Part of a small language model's weights: MLP 1024 GELU.
MLP neurons of a small language model. Each row is named by its layer, matrix (down: output weights) and neuron, and shows model dimensions 0-95. Each number is 128 + 24 x the weight over its row's rms, rounded and kept within 0 to 255. Numbers have three digits each.
A block is one neuron, or neurons of one layer that tend to fire together. Before each block is what it responds to, as a language model described it from the Wikipedia text at the highest values.

Responds to: Mid-word fragments, possessives
L5.down58:174125107107098143112115114106136096144116123124164162129109140172140152130145142128136148138110134116104133113140147164159122154157113189169122159047151105117138145179104136102153142137145163133119162180152147147138176079172104167131137107115152135120152150141139155102169147135143100101
L5.down74:147130119097134140147141094119114099146125141121147117122099113142174115125152120110128091128132092142115116094111134145127115119145132111117119144090115104150125118130142117116121125137155145154105133149135146128129177083164138155140142134122151124146120079114191187088125175151135149141
L5.down109:117140129120149124128090162114165125147141169097155105097139123122099181138128135151137127116148125177179104108149094151146108156091171155119135138111150159164144101127150137104114130099145134147083157152155094134132159142140119157133151138106168178151076129154167127104164123120109139116
L5.down216:134132193107162100137148090081116114113112111124150099123119122119121079152151122135135130143106131145108126126130161132092134123120173122111055152123130111122059146167134125138151146108133097159119110120113131114118114107174148183122123154093130162158150125103115157104138126107138158108
L5.down272:118121105139080154145116127137145096171125174089080135128121142091142081088121086145131145161141105117105139141161129121144161150159094128141168099138108143135116125140164102105109104141105129167135147171135123110122138122145126093093144137096135132132101087145133148137105148155156116140
L5.down316:134146137141151164112108116103103113168168088115152108128104172140134113149114139126123111159112119120110126100098103120133102124114175148139078129097126118157092148129084150073148094098097143168106154130140157114150139075174090111132097073131145097131158089132116164123130124116109100132
L5.down318:143124148129097116118105111111117096133114101161102157118087151145110077125137097138116123128128100088121137114138117137150120143180116112160106136051118107154116155137124140145151117120117115148123100175128118155155149157161114117108116092122140164132129145154164130129163136130144102119
L5.down348:135143120093105121105123134118140156178075141143148128139103155118083135141119108137138125150130124138097154105133127126081119155133091171131132108087116133132131140117082122119123102109077142108096142151103145129123082099114123173134099135109090132134107125141118190095143163125121130148
L5.down360:181125137091114114101134131106127114093127155154135109146131136125137129137142104116102127113143106151096148089176073115086122153156132129104143167102129135087152142132130116171167153112147105142098134191101125110159126128166124125170129138102124170141088124134162097154122125117148118122
L5.down390:147157141145101150120116108124129088096110140110089123138101130099107107163136109126124139118167119145137096125154115109117115140148106115177173165147127121129125104183145091117099149125120124154108117150115089149101116127123117098160138133128146147074126121131122162151074156149140128143
L5.down471:129093153121142133088098135127150122133121117104129094141137096131131132110131137126088112134119120144096089110147115085162169105106167148090104135109122108098146126114106108137107134105149130151079117158097140084136160097162116132141150118157127148140114103130112159128078115142136152154
L5.down536:139158141133174190109105113122083144136142144119142167123101113112177133147123163127184146133085094119138139101130109129142145163161136118120122119099148121131159114099142133147148130129121128178131176128152138103125150119167117085160118110162149098117117103158162148120136147115142126146
L5.down585:135123152087117155113114107133137075106111159097111121129076147135142096153134127125112158111132096157109112130152125134134153169159140090138094139091142111135096131153150123075125114115148120186083128156145105104136190088157145101139119137086144165158115092137154150153112141147166131143
L5.down684:156118150107140124120089123125143098092120101150099108144139156142121086156131138142122118098133095148116097067132095109132136093170163121126102193078135112103108149141098122146119122119171142120079120138128125120145164104150140155144122126134137179134144152126134158103124103119162109085
L5.down922:171138137145114173152132107149086157161130140104097145125130118118167122125154105134137146127154096136138114145171121126145171136169128104139144106113146137133150160135174115134149135147119121147136140124130134076160168133145128133156143153115130164138125125142174108153078170132165110135
L5.down1019:135117125124122138126136131130127086139116116141106139145147122111150126111158099157107108127143148114145127158173146104128139119131097112122112152073106132119139139105171124131139177149161100161105151183088146154121160139144143170138142070128098143153114117138117142100048149156141130155

Responds to: Quantity and degree words
L4.down221:120127135128110150171112159163112107195159168176118155161135097127133112149139160105128159111151111150123102176145127117174159118154158124121169096113116140096124136112150093114129127148140134132142154126169155166121165131086154092148113081139108140131179127155134119151125143130179141153

Responds to: Article title closing marker
L6.down73:164124132128148116152108151102140064133122106094105123100096097127127107095099138082116117152094138114089111123135106128195136126131132170117109113105127151099153120134075123116162132145116159133163147093121142102158159134170134158117120151129125091152136096152103113089146101106169103097
L6.down267:159121128140125085134108126110112106127136142151132102139124085139165125134129107067083121103145101137184134129137136086151147114119124131113093155140115125114138149083118156154124143138127133145145142130101171166133113172154107172123110144142107125165109134126125107152150125137120131102
L6.down822:160109129115083142122082137106124111127134149090126086129122093159107158105141120096087161111154138109120144141098172086174140109127116144099075104119122121100147171087128100125159167129165142146098103078146133126149174107146128182105150146094094133150106128117106139136124170145113149113
L6.down853:147111148147136145124073136091127125150158163132122090117105124126103140108096126108099112109144103090187106138113103091124099128106080148151087110132112146140107108102136099166124157111139145144122145119100118150167139147106112137128123120108130138175144084134137139097141146126085155121

Responds to: Repeated list modifiers
L5.down82:146057111127124146132127139116141121121085130134103116144113169166144122121153088135101133130148125084116165105134159096148166109182137156173157168134115145118141167135129140154130164147122106136188137167124159157136088162171136104091141086122128139140140165154133097151148172119174095134
L5.down84:133128126100102124124146157126104121161095131194163119131129072141107128118157150108154119125116155150109073128156144114123134151165088122149146143131133107097120082104119061164117133135104115117117107121112126149130104125101126155141092139162105160109159125128144130089135124103131161131
L5.down97:110160149120163138175150164143104115147122127168170123106114089130135165123118157079145104136055124143154135122119140168122116150075175093120138120177121124092115106096129114098142130148131083170131106092130126107125154133115108112112099163141136140115128115133130115105139130106151129127
L5.down105:129124164121152149116110167117140189136103144143153114148146119146112149152104158126152138092134140174134127126152154152165155105110130172123099155121166120134124154103111104140129153094106107098165113102109164150148115116169157158162116151144144139138137168133130106088157132139155158141
L5.down146:104093150140107122130126140121153134132103127139082166141135136136137086145151111147143135118138097129093153119124120137148142094197126116144161160114130110123085151094140125176114110148097116126161096135143118161096125158118156119082108121121122134121146158150139132115157149124189123138
L5.down209:135119159111136119121133144134140131136106106196132145167132114166125122144137158114120106149114123152135124101103133094151175120162137135168081150117125105114124154098108135158125119136167121123150100150143166132106118118135162129119106103176151119185144135143119130115140122109148155111
L5.down241:103115138120143121100104155142125098106118115170109157137113133123128132137092089113128145153125115104135160120149161157131187119158122149161174130160142097100150147143140094152104118130090126116133130149121154177143133120113176074100107116149126139120115132142121119173125122127116129169
L5.down299:124088150119126143106143171119144130131124103155154128162180136128098154141135142124131119146090161139110164118154136185102097119129136178145122178147130150082143153121115107129120166122117122124152102114080179132134100126138162111105113122165113144127171126123086160104172124124140106132
L5.down391:123108156142094108124114185150140117127097121158128153146155126127159079127167101137133120134130131141151126166131123161143132176167119129155151128162146132186129107129148121143106166101111091116161064122127149148158078171111150118103122118128088160144106158132127139104126105127155107162
L5.down419:137080106135123125169121144141135151156102131148096148091129101078142102145123116110134127161102122083135171162141094125092136160126123149118170086117083165151131123121141091132116128147134146166124099148141132130136145115106082118101114144151116114149134122122139133104121134160109128088
L5.down547:134157163096118134190114143162128112113103157136119118155131103131129144134119121102102139135111160119167107146083152154099173175119119119165113098129113088088121144131137112124135167147119113159125132134109116134152140095140151064122074115149092109114107106119134128158092114103162153181
L5.down642:162108138138112108142126188161144125128099110190136099136138121112140166121135105119115108163125148124161126136109133120124141165121112152167137113130117132099169084098146093157108164137141132150179130146109142127168107136142104130102108129171124119126097132142123118124117099109154109142
L5.down656:171122148100111111132126157130115142132088104189118169123120074137107112131138145104152120100112127111155108128105137100145156108155107087159142130118128117145174099096111097151110163105109125118144095120127153161099090145116169098111099137161138103126102136140119104131104138122152165164
L5.down729:142126121141126118131119169144147149157155159156161172146112125143154131101120136086129111096114117112152149102134124121142138145133124137122159103158135125144172119106144101135121126136128107127121118158153144087166156149131109092156117108179165088116115134149161087169172121113112119121
L5.down978:154122122071163109101131133121124134141107128172145126124103111140111156156122137113106126086110119136108183116185145153105171147096171180077153176141136124109103131101095100151129124110097105134109099160140139180151138132143117141159090139095101187133134148126120123094147140145130125133
L5.down998:122116168105131139165175138164100126157132139199137151129141114107166118149125133085138160156114108141124162143129126157104149131101131089119117120152116112109123141095154130142145148146104077138159103141118139131139114132113160113136090143124093116122130098119117101133134117116172125145

Responds to: Mid-word "ad" and "do"
L4.down987:130113124147170127106113116152087124098092153087076133092108128107159084109111106163116127174129106138109098159151080095138128088106138129115119136129090160095138118121135146157156082134158115189095118137106153141136169152120114132106150133119118136120131134132147106137138166098108130122

Responds to: Mid-phrase content words
L6.down251:096107113094153171152117158141118122101100134128146175122100151134119161148115148104137103127119125073126144108105128157158127081133157118154163140122147101149100146148106121146145124123138109130131105117134167126131153139118165108115084130125106141085164138113124123137103104161158105138
L6.down351:070125189146145140136124195120103142128164096174147138149127151161136142188134100084131106151111116091154154126116128134133142095125139137130172169116124130165123148111119132165123115139111110120152100151135154131161156139108109139114090121114144164148159123140139116162131146157119118167
L6.down502:141127159161163153140124170114115131148119135125156143136116141148145177162108141096113122172094134129160124104091120159074129078108154108173142155117136130107106105116133135132092108113144109101136125147118137120140166130133140136143102125123130128115148104097118123152090116141124111158
L6.down763:089119155154128137139156160130118145099107161110118118129157164126128175147127098087110100154123136114147152074110126158060132127090151099129134165092164083131116153111117113134128134127140113113106101157142163106138176156113121078122121101108117165106155118102120128145101159128089134152